config = dict(
    positions='learned',
    lr_head=0.00744,
    warmup_steps=200,
    final_lr_fraction=0.1,
    batch_tokens=[131072, 262144, 393216],
)
MLP neurons of a small language model. Each row is named by its layer, matrix (down: output weights) and neuron, and shows model dimensions 341-511. Each number is 128 + 32 x the weight over its row's rms, rounded and kept within 0 to 255. Numbers have three digits each.
A block is one neuron, or neurons of one layer that tend to fire together. After each block is what it responds to, as a language model described it from the Wikipedia text at the highest values.

L2.down531:133077165195147166152065131129085113152134110079104176143058110137118095089086121135146096164139086103097087107077174125147102133161110140081110069105066109104152086129078107117137104143105142118084148118164174127152080099087140110142126124091151147120099110096136077170140163077184132164144182129123130119105078111144121116124106147131157165093135088127125128093111085095094131144131175129147167164128119106104129109125097094082197115173093181164035086146163167155133150116141105151189132095107148046186113102169
L2.down649:091120117117150102174153053071160064076171158120152141125177100130140153124072151166080084113115127151128127135114015173112081255122104116157126092085136121114118108137113166139133071096129123137163115140153107033116155158112098123147140084133198102123157141101070171094125136130118090130107117091174110136135136154170103074117170062118151135139147127202100142090108092154112093136097147199171166136144123121126097093117171141056120055126143121083071179135129121100097143130197105110117110107142121159095098119172
L2.down1120:123142164146122147124094099071113096170146118160116144120145126143113110066184098129118109148143107142153106174113155062134059110164110124152128131107109145109109127131098136135151147132160140142069139096180137124100136096135164081082129085054149148112062091180138065133115141150136164101148158094094115140101116170157110100068170145127161189118141149134092137111122151160077128132119198092139182148060205092103141130153098100095119201117106149139049118142133128189093136157115171129162114051053121130096123131136
L2.down1388:115129131113091159099118117114072119119146099146097135089178133122166164122192102087149136140121154096088067163111125156159121071122138136135095104133101109086121145145138165138108148166145181123127127180170140169085080088112157129123123106142176155112073140129122124162073149157116143158179130121127132126090078179160137087160107183184136178136122081113121094173063128151111139126092152140125189104046107117059127077168138081111119113116133117209017127056130189151113202101117117173136130082127123120105102128175
Responds to: Hyphen in compounds

L4.down11:157175096106173180139147154106092105134156090143172067098157153130133066114125139138159018118130114040181129109118071144153168137101182134130105167076126131101135163128159149115146127141111133119121120160170088153069149132179088065126142090126148161086083088173169126107119071149145104109147153120075079143115145133156079136170164139092141117070123109149106139142128129145153122161130166127137148106067109126103121195144183121159147161152110108082057163139100142173111091187142164155115097069128138144126103119087
L4.down674:137088122166104125074150129118136147131194103131109163144123169128150173154134134167134172154143119138094110116154156106094081164156089094072090162138154104142049105161111096191138158106130141134140180146059208169126056116116106042126168164077164130131113179149221107112148135104154119123090131130105139179135128138068098126129142139083130096150162137085091103129094084115111170092170094091139066142147174152166111132161100136150187190155110137123175087121161115115077134128075130156129127162154183095108137125107
L4.down695:098131189098159146159114095122147142158112110176140152084182137134165071151152129105160149135125163085128141123157127126155162201141131120127096114151157156089196125103081133121155133152152119101121070121196099130113095107116182095136071129059160178111099136108117180048220131129122040114105132128077125104114083159150142136132137144095112151133168106102077130161112080169055162069124144136100133146066144136159132159142114151092086073138077176125072099114159158092110144102169092102076109159109147083166122146113
L4.down1755:142099116105127213155109111146125132108136148128068129158085119116115158137138107121159086079085148096114106088132110139073164111133151120158093187101111120138117139182120138133111111129104100085113183181133133115152100145137169188104171118155117136137109140106199148090162220094125127109154078126119189105137164163147161123101127166120185125154097134048133178110172123180083171131153172095164131042093147094086125134119131152106215128139122134099093158131112122121134152158116149136116118102166097124153114119130
Responds to: Word-joining connectors

L6.down1708:196153124158126084159075143149132117120090092126090073156133161171087149126152140123180118140081200143146121098117058181095181142134056170146122077132137116145139107161131167074129107108042084132061196061140144149118176149196132127181171131122168132152111095107105041122105159146122122157112183108129056108149135106147081156127108207154158126111119096193085066109139141111121118114130117113113108133130123144159162143117165078111096130155127064152131091065121158145100164103138173140165142120099114151130128114150
Responds to: Numeric quantity tokens

L6.down554:144058120136106171140109039132132104113125116159133220122115092120129071110088124129124178120147181142112081118148151131159216189128177182040103122181136093130104035091110095098165156181083141160140132141136133143173070105072177161096176198099136128109099096149167147166115153094086126131142117121124128105083106195133180136096113160068154143132125154097103111105115172153110146128159141179115143178136129124083164159147130094199127172127118232172175138192124137129052129113101087186138143126088113165071110134129
Responds to: After-name boundary token

L6.down1320:075179184157092144114110064133144132097162142124153189130134090110106087075152115140168148097133192178109157118151130113144098103144109088155156160146160113152161145144141138085159179098110148106108158131159130170115190111102142162108151092112103133130135139200102157131129165108131083106143165136152146148132089144195153081127149192109145122134146166077129140164109186189127097140166155147132170101126153156160114138167164120136090105144193135130000139092159097134112146079192120186170123159145118148092137119139
Responds to: Compound-joining punctuation

L4.down77:102132100168159141134100113100122064154145097075127095169067143144142165129161104142081137122102167133107111097109120101181168124091090184145117090141105108179199142145058105084151137132142147158111109166130083181122124192131101150125111146151131106065126175079131122119108142150074105076144128088201134132157126155127136119075128137055094066184119130159117188161086096152089125079175125120142143215113157104110117111139121064119114157144164112148094183198089085147106113141099110157216138134140134091145158158134
L4.down1674:113154148162122133112127083115128079142125184128102094146131175119164151104174131058128105103109134176120090142086120049153154128181157180080184147074145119147152127107126079145184127166134066112106128148186089147170087143070124123067053136118134206091129146121120066112124112149117145122212121156189102173180127080201066133094123143092084149082099156103092126066125141132134047102089060096130186146077109068133109103086176140135160145105153141150114119176165148132150135124145136084118125127085154175125172141108
L4.down1852:190141142099147143133181175092110124132099140109198128135116093099101149112199116148101121173097138110089091113047107103160241129080146200196114093133185142161187127094112097136097133170121102161206132092126100144139103131111110096085133085136125105136093142105123100185153202095185185139113126126116129106081100152147134146144103123162120098122146111115142098140119125094126142083143132125189079140141081136175139109126093157151098097118114143144073088123164099122136105162106149121099083093116149128167141094107
L4.down1991:135070163098119121109111208147063175119135110106104116115108094052168092117075114154151108129075146060175145133158116140096202140044133173123083085092115127127113140130108106131096165127137164096114094087116090123083126152204116063131155137133092074090138159107114140142132141082148111156034128078085130114062090183070168113149147112140169096119127126152137131155113098099103137130121126165060124174185099160156136082160105121142086080131141118174063123081131047119140141158150151136186130113162172096090095115169
Responds to: Punctuation after personal names

L4.down257:068073077116122113063140178136103130069138141119110168136119184130117110102122117170119077160124129108130174156124181219152122133104111185200107093090102127080151111118181160106108144131141147130137129120132165144172144154163124050115140140137136086057071077134130057150151145112134108157070110130093032077115143153130111137131131084142179122108148182135075168106097183125104105204107122155158172117139098139192096111150169064116184157133121135140132129099142036102083121151106087071155157145179126089148131077064
L4.down808:095059091107102134146102118171117182104136114159126120164098158155137118143136145102112072117152151142102170157127176155128178123066108105122076161167147099122167128156178169152168089098122187166113141161144149145172109171115069160077206140144119106108121099125095180172143162117112107138100144102069050090127109124180112102074179160109163128144144121157131196103112107060163143156148130171068119205122082150111142122142140070120184212209147159127119140083058157162141095121108127129163160124109115130170152106097
L4.down1028:134104106056176146101141148147119123130103117112108116134135125076086166141131163054138130144152128176128150140085133099095191145094142199108096197136093147066194148144152161162139153140142147158121107179118136154114135060098113121064096141107110156116120040143152149122189148106138109140150094138078066106086102107186141114131130195117103090190171045152098135174043106063143119101084179126158114143152160115151102150128175096157209145122114156148142084049077093152103156146120125083142118071200099107124109115088
L4.down1896:029095112141120143102154114136095089121123115111137160113148120117126124103089114115119142139114130140170101083202137118113139145130176072118095138188160110122148122179094162108142142165140181154089050112122124142145153148082111084078134124117097136086192080139133135096130173130117121200119156159126160097139123155090109113132174100152153088194149173165138136137141171194164130153147154094136067124227166110129166141101196132129129142130125153167059154059082133174095140117192136099131134111151122109151145133187
Responds to: Quantity numbers in statistics

L2.down707:115122124099130178100076100201105123117168179124100126117078106141122148070113087134052151150124121167136121091090131120142189056163067156192080117143150166166121068118157094094122069141126119117148142146092097108175136108155168041140183151095096104106108124101109097181108156108148127126118125085141087078127092165164133123100158168133089105143164100099100114112126208111130128110146111144103083171158130118108086098123142093137186122134154114165144145113123075161113174120129142098150123128140130114142111124137
L2.down908:139133165122137143164158116115115134148097135097055065138116103208161084131140144196144145107107112048074158139114105138128096106093092144144122132104104138144142107132194165123132139102093113121084133161111120060150121111189127150139132167110095126139185097177134150113149119105098112075149154120129057113089150222129157147182118129172116079098130164137141102167159112185114166139144118198136139147116157101078120104095178122108148144190131130131181139111114137087074126117116179089136104109085141128167149137180
L2.down1328:130105142144113124131080127146165127084103136072125090091151147150114099118065142118094136114150147163080100143164153133111153118162071140151150161100175147092226133130133195131188103125101116142144074133110136135147116122179068128135160144106120135155116126088127088179102117140122072147117133136133107138085107183162161146101159118153067045094140113158114113129087147219155130133124125115104168202122170156099201149123208118131177167082122158135110122087124180166116162110154125179109139041158077111163142127151
L2.down1641:156106102100152115120124120145140095115110113170106178101158123098179098109144164102157152130112120189124161111083141117136170126110052122163077087101159128169136100140142124156140097117115091139134062151092105134117127064132179114150129198095121194116149140123173115147192113113132049160222107118100106150131140130126082116091148155155182086083121092122114107162110143139098170174132103107103185147091164128127148119122181127072110111155088105123142114114152121139140161066121094136165140121141064130096110035170
Responds to: Quantity numbers in prose

L2.down52:169161144144083133142134135182113108171149120160101112136114072203160182162152136170131142147134144177100136123128077113115186179133150139109116139131197129088135151116186105114126184129139146170143106110050117158144114058082103129166112157160152058168140121176135165168090127099134113103139119128148076142113109129183111152128123171145137121053057162115132145129148172087141147079116098146130149096083072124144116152145114082120098120140141155143126112142120157071107127104178119147129122105123120120132126086127
L2.down1375:123157110100145126137207166187084068186197153107143139143119104130109171154102139060123071135088144182162149153105117220193130118089196089145084143097185107103164160162170133103053158105152114180131129092144181110128137126204152129166113136142073106192173146140103144118131109110158127118143111143114094180178085128154191134145129168084157075111098165127145162105149167147165147114127145066137122128130103098145160116144201082171081154117148109144137092041084041126088061129063108153095162135177183099179104110150
L2.down1961:190167092137122123107106124132160181160192153196158050158083127131151121084127161140122154132126062117127145124138122153126152112122102085151143157065156115164054129134210127126135070110105139179114155088134134188168115074120183066139177164178151119175122192163092165120099113157111069151149175174115115166132137101071165166140144141096143116139087158131158143094108175114130103183143069145111152118134116130141130127124156109124044162132109120189204147127179098147116154105111112179096096157159097114093151126129
L2.down2021:174131091124121164143136149140174169138103121161041095120138112152105096118110136103174170137111140176107127169188174121138086113125175156180123084156133095125133136150076116074120087152168136112127111095122164122110196100168180069178131112157138152137124115180133158206106169039140117114132161092111166120174105202161155139134180110094153058096109149116129075210153140068140114117148105183118130141208135145170101166145139162133104125154071124123141082101115153107056171109100152165126119075156151178089124096108
Responds to: End-of-name delimiters